python train.py --num_attention_heads=6 --vocab_size=4096 --norm="rmsnorm" --norm_eps=1e-05 --qk_norm=true --optimizer="muon_variant" --warmup_steps=28 --schedule="wsd" --decay_shape="exp" --batch_tokens=32768 --train_tokens=132200000
MLP neurons of a small language model. Each row is named by its layer, matrix (gate and up: input weights) and neuron, and shows model dimensions 64-159. Each number is 128 + 32 x the weight over its row's rms, rounded and kept within 0 to 255. Numbers have three digits each. A neuron's up and down rows have the sign that makes its largest values positive.
Before each neuron's rows, "fires on" lists the tokens most often at its 100 highest values on Wikipedia text that the model never trained on.

fires on: " |", " CD", "B", "D", "H", "F"
L6.gate163:124180122143166109165101115051104095135117115195141144147113195164148180139086166154142128118096147126138096087129132167128076082160115160120124120140098084141198147118083106111160091112179131149146111142164160157156118170114118077157137200107105167143071151080119095194164139165109145092
L6.up163:125154133142181118134150146125120146159139164143162123098111138097164115188148167164156073129094133090086110126108128104077128150116115146129180111088158098104119083114171060116135133170159151118129106151158163212124118144159125076098107168124143131091163096078226103157141137131130118172

fires on: "k", "u", "g", "y", "w", "p"
L5.gate161:064080065162111075145104138118133110121150126121076187088143160153141109147116165135129045208144101113159135135166103162091147131084109099102133167143085110155085097133137129093151144147148115095125151124114126158181089113110090107135163160094172186132143071124133174103121083146140129121
L5.up161:178139092103142123070070110116076134091140093174119075110094131158123058142160108101099117107203150062103122150120086092116133096142069126109121102101122148116150157151109128099165136129102102174086161089185110144176077132125168114097110119195146153098085096143124149118127113154135077148

fires on: "ay", "y", "ith", "man", "by"
L4.gate66:102146147057083127133081100147160120101170136059133119170169135159096042142082159156112137128099097102117098093116099109137186131089125148059105112170093130087163075077102130111082155090140125098112179133150111164127084141130108179123142162127130133072129125131074174110069114107129163181
L4.up66:125139129167134088112185140141132131100111123092153123088169104108155134135116121180179146160117191193141107131130071133157121095077115089107219160088128122126135150142125159169116106104123107142123077137083112120120139114140160199113151089125155135132146078053147179138121079201092096121

fires on: " |", " l", "|"
L5.gate134:149140118172169150143062156119149158082080094151158141075115175116148134068150151090107106131081161135121136162159136178104086122140054165087096155128178063133152094103112056085141138122118174113099110154164228125162077131123121052140088152132153120127115097134101104136189122129069174165
L5.up134:158191085190167155143134100130119157071096096148186161130130147072121109110172072134110116116134159178175164182088090134179122097149118159120146104098123162092126129119077071113108145124119143114132138123132107109120141130163138081094080098148102137139165116089168092099111173145082158153

fires on: "ot", "ut", " based", "us", "et", " ex"
L2.gate323:085107106119181144139210160114121119092116172052030146136125114126106123115146103151127138215119117157193094081187161175105122111129130092139144101108140177186112129194118138157115152100135124116125113145082118114135110125090145071154150110083121079110133118131207119172084096198099125082
L2.up323:153136196153172170068137094140102167162108083115161058136129133126116136071179191181155119164153087064143126137157154149151145093167134142078159109113043149090123081119169089149127119151122140105139181107128137181134148051141176133135142115095125172141091124077105119039119119116085085165

fires on: " l", "ith", "es", "°", " some"
L6.gate293:108134172133075161080147203119109134048103093111161098118179107043167093117132136066139077120112136086129177158101132121142148145171139159166107113171084070111102110099077160179110165143130097159172163105135148082120065138041133100100139173115150147131148074122073085146124156103103087100
L6.up293:062142104123126101157128110130131103109096148149152083160090139116097140120145144124119145164190134110106173127082085074151158162144183129104175132116091163160121169122074141152145116102155135147068143174128144146116080119078125130150102220100183208131118171133121098090175159189173115206

fires on: "est", "res", "ior", "to", "st"
L2.gate245:086131065138166084157071144141088134107103095149081057145088135133164171142111114121154153129124066078132107133105081129145114139167104165064137142169138108078109222157099138189074084156124102169160103161089113108117144068110152141141128169048110158160124113103092088084155128140104124135
L2.up245:100117086152162119132084135108150093131097080124126095141102170165205184178100108119147145083134089097139128145183129122143129185147150115054148137143095144068104178157118166141151093173146127168106175220138088120137126141122150105153138093097109148124129125130090118143129145157158136139

fires on: "K", "ok", "uz", "Z", "k"
L3.gate167:185117122164157134143145126175099062200198155105084132103126114146132146160159150113171117123160132157040075143087128150123109109112097068134140141143083129206137152132112070066139138128114111110158153079159070129169121135121162116102138144123100157143117158167097131090103106103119159122
L3.up167:109050076070165165151072142124140170123124131110127132141091118065112103111165130128221147170178096111163132095198073121148082155129157155081101106126150185155100138103113171080107112122162168158176161069144113163156120097120148140174152111073167137143162081118138200105126123122106123132

fires on: "y", "p", "ish", "ied", "ound", "le"
L4.gate171:135093102140155149103134109132129077174135115130056123108124183080153166149159143160077078122110157185082171181119102090085129144162133109137030114129102092112143139080171131160130128159086113102164154139154130106127083095112110127198130137133120112077164079094119130174192123159134145131
L4.up171:157145122087118122075089095109122119115179148120158102086193096122119114142074186163097160167150179081110156134122149088140126182148148141083081091173182123065180136122141097132136150163123137134081136141156103149087074164140165128147139187137092093085071111085140124101125113128140122163

fires on: " |", "e", "t", "lo", "st", "c"
L4.gate288:121145119178174144164124074102095159122125159131115122074067035073177180114169143060082134155053082155196113172140113112108101175126084079137162132113080143091121122092106115144158120105156151070076151124102158167129121102115194056150121146120106134138151187104116149186107139186108104120
L4.up288:166119147133138146105124130123140214092104144155168153134099150102094102117113132100152048119122172117148102148072121172158125192214185093123162069086131135171080158105097125111083154154158117147130147139153163048073154126148170161114077150091130158121140162090163090144128106147143075145

fires on: "ing", "ed", "ating", "aching"
L3.gate19:143137168113178152124141130118118062120118086147141118143149151123131100127104180206092127098155102121159191137079136114112141147125132127194120133173121133127103144138128188112092101149120200183174154146149155143117172171136109148116174095144172113039139098159129154121109145119156142099
L3.up19:130132068098122125188108106147136079084121101157175056143193123113083133114087176154139175107111127141123216099065127093118126161105150108176103142119084137153128122167100124144107066150149102107176157106139138137168175132172158141157120052090147099094115141146111123112148148115126127076

fires on: "a", "p", "h", "ac", "ro"
L3.gate76:104144116085142143102116144106079121185093125146140138139115115088122129149138085134181132142137140077143165082149134148094095101200132130164087122126087103123190126121127085089140063183183091101100148088091192149184134108157167106135091095190204158156109122170147132118122163088149133132
L3.up76:038098124111154219138144130140125112140086130177125090147095168151085118172149153154136182099091103109154175137151193157133192131157133154119111174149064103139124153079135158100123166176096147163102120120168112123155129138086115159100148145161100086086076132127128104104126152129200104098

fires on: "k", "z", "K", "ik", "ek"
L2.gate64:129122138108169108144102167111115136153077163113137132136134191166115113123130184079164166172125109151114125121166099157114107096145081136127166068106080225111094161101144098171136107088128149117123118103162127185148115160119114112106113183120076163085100159190139173116118151162119156089
L2.up64:160092143163157150154069085148088152158148169056176140137132152175100078081154144170171180107196169107145126138099125157138101134136160115182101102072139116141154141133124113088134144124128152153151129185105150145119110177076119128090205086052150149115102068128138165100181158108147179106

fires on: " c", " "
L6.gate93:107104167120050083159140104154141094150134133090126101153097180093157085135147117141111094150094134084127136113150166165171136112115095172112132125117153107162114096068186153146094107111120117165087153103106132127140108213054178093171192130156092198124058108126124162111135175161060096191
L6.up93:166164137124153148200106103125105147113173086197131115113121132100163141116130062148109150150078070093174087121083116125135139079054075080102116099174130120147114191100180122151135189172092077152154138111107150177114098094156121102114110121154121126131127162165166226127119080126126086133

fires on: "ol", " to", "im", "op", "ch", "y"
L2.gate250:145104139167115124111137146158119103120141054128125122145087145079128204124180093100080104057119127119096151125152077097135072177128036162103102053166174120115113119094136115106178151082099139088156114096099098189089112085131206134086076166099181130148141154121117113081173101063142126152
L2.up250:095125096069109123117114124120117130140174114115178150131124124075103150103127092087088133155101127114090111163164085131039159058163040118163161160150130138127138131077169155127141146150111135118062076132100153103088102154084109107137065089134102135063161137123121151127114081169075109098

fires on: "z", "on", "as", "A", "ce"
L4.gate15:131106170109133152116160143079138173084104117170094188133122167135130172139128091116127126114142102145141117171128102129099097114107093102083160155172093124123125144093152096106152145123164146123074176128133136038151110163067137108099131151115098132062130101132085104144151186090146148167
L4.up15:166119159125181081152128119136142194084103173112129159137133163139120113145099136122110092155172118117106104130143122150118098179125079196068068106099048094179150118127127184099155119147188155125137145180082134100120143061126154181147171137143116156121093170102090159160088143134139156151

fires on: "d", "p", "ud", "ab", "b"
L3.gate298:098160110107151118110140112118141148116072134134109122087129153116167121148098130141054123042146130088164182104091141162132116183085107147163158115127142124118136172153056120167170119168136145139107093136173053169063089074129160127082106128152094101149129183164176086134118189085181131178
L3.up298:118133112128091171119091072106142129145138133138169101116090132174179139180144136142066132133130148121119132199107154091069152129148093131072183160139162173117143159132110118101147184122094154093115121181215143155134122145094082142133179083180104110122112162144130145119123144091152122116

fires on: "N", "p", " it", "ub", "b", "E"
L2.gate230:193205142128119141117119169144130209164117104073163122112063076046113157135130126127109172099154118121087086130135099142149086174138098071133188080144148123062189126176099102181109119131084146136110162068084113156155063089170179132147107101093158145173140140118127129124142155085144084117
L2.up230:109146115095176140175069135140133167177135096055135149130118121080120145147112145146110121126175145125164081161103137150138071166131134105148169106121167146066157140158130100169117133123122143138079139078137158172149074098128165136164119120131098127123118142162180112115108107087180160135

fires on: " not", "ly", "d", " first", "ow", "ild"
L3.gate337:131118172096161160123122101142131082118120104202125057125115150162160133138121022112126094109120136131154165154128100156116148168108100157150125118130183132184106093111131125123150160145173128133139148112165050173130121122128115088081149115145111089183072107107080141121053107180118105122
L3.up337:075150164113192169151157153138130079156114112175154092144129100132143128139127118131148122136123173122116128127168111089168112139158097165132142207174146127181082143095124127066133119123143171173159165169149115163130108131128129180153132114081095135112088207108049155110087070167148150083

fires on: "ot", "ob", "et", "ep"
L4.gate330:120132158082092163146117107137064090197153146145110065090078128097130165116106072085152110129124150168171128088065103220128135077136145077097122096196153157162115070128169142106170093121151124104156117054192149092155117158107112085120146083110106186111137085107148148152108115175143177139
L4.up330:099148145125138151145111101161142182138202127147093100109139183125153161116160094174183149142104138096154173108140109193125146062123166089063073068058108161160100117144133101123119109190153117110167137180112133180175143121099181093099139066121170129139131057149097070148133056157132218146

fires on: " \"A", " \"S", " \"The", " \"I", " \"M", "K"
L3.gate369:164118142137121124185141116141156108123100104056115103168103200114156131153125146082120070139177097118100100148081127089117140098129131146088111159163127183095173142085180143115110085139092107159129137093144134184119166096127143158149155109108147155148126122169176091107074119118153095120
L3.up369:162143128122133159129183137134102083086154131077164147130090144144128174107145117153122092066190163149145149139114100145120047139178111169073117118110122119128133072105202137139095066137113172149153157058123125156171077147146133139146125096082111066101185100123166123080171182084149140110

fires on: "n", "'s", "'", " to", " bre", "au"
L2.gate60:117098111118060141155165107106143106130145105161099051166118134148169147104166166112156111150120137162111059110124162120126089137118104142166135079174104152195071122158110175092090122114150094140123113069097119100113160074090151115109128119128086176170088158122188119143132127097106123068
L2.up60:111197157167121089127114119127113161019120132101090115136115126148107155121144154119127146124138167176143097095151102149187131143094121158160125131138132091133083107176195161120092146119115156201174186106082142196093100102157143121165138076146124110182104088101142158122139117123121090111

fires on: "il", "ar", " car", " Fer", "ally", "ee"
L5.gate226:085162133116136167094072093135107114150092146194142136111178011149166152121096119095133079167134108099108168098143137105154139125129148167189164090162132158166141087104166144085097116183097123094125122116109135094168056184176087128176102082115147095139148114152159191151109161135086103115
L5.up226:155177133109075105138145115080109086109136136109133107096134118116102103140087161151124086066133139209136134159139061107108091091105107111162162094133130124104163172135123081107098141121138118125119102112149118165145189127184137116160172089098097157150113166127130124112128155094041104108

fires on: "art", "l", " Bro", "ie", "en", " of"
L5.gate19:119162100049117088117044146170150103111158145100119124132112161171107138073037172129164212063161165151118105131121126100193148138126086143162111074106123123114125122113161135127134102117172111166136133130098113172081185126124094135164109170135093165093137151126065159131177151156080092092
L5.up19:079179162144177117125121164125121134101138126182133156107080159124175134121095148097145171115081163145139127168135096119158135098105160140132166141110129106143105135092144143163153105143179155183116084055147130087082222093217139150112024119133090097110120105139068159119120149185159128093

fires on: "\n", " in", " at", "ri", " from", " into"
L5.gate69:166135061107167138082121121203077198152075123143107107121102117124159032118190134152116086121120119134168064170141111201105098127097136134119141118135079132145137144140098086060099138086139119156159189111111081057196039115206128119165161077130154115108129101124160116146138066074077138161
L5.up69:126143111113148131143150082204129169145098092146082140125106093173170060136171157090092124103178166122128093091167173151097128092110184187114173138147130123134180101133110122105078148132127146194154143137164095099136126145195090141162127078115168091150118096145129152139144082078115077122

fires on: "ter", " a", "ri", "il", "ce", "erman"
L4.gate305:113171135172115129087087179073098124147113113158146166085119129104179136135077075095107094101190109146112149099107064117087111150120125133139044114115141174144066133108130091102132095174165115109109128078126159131109172108103092141134151195154134103121123072129102183081106098127145097144
L4.up305:179147171072132122098076101126056114132104111102108139139082067135107160160114161138158073121131123142155102133125119096193156116113141126123083123165179104142068144134163033164138169116108128074130136117154179116077201160087099150126128155137102095123147054175170093104124154196107107114

fires on: "che", "–1", "–9", "–2", "m", " month"
L2.gate366:120115099089101122077110136117129168154137112132150098120129140057136152105132108109147149137109086113115123141118125153090125103131118179135145199077073091100070084133081181134017122069111144105166169183097097127124150129182154138146168175099151168128144171153121133075177127153137116189
L2.up366:145133114096137126167142129154192132074196183140192108114170068132115115140094167138102056169154103120156133111131119150095104115164074137123168158111076054153106114088111164139167132107131161082169147121129146115089133130144137171160130145121127146085104152142179160133136069164172120133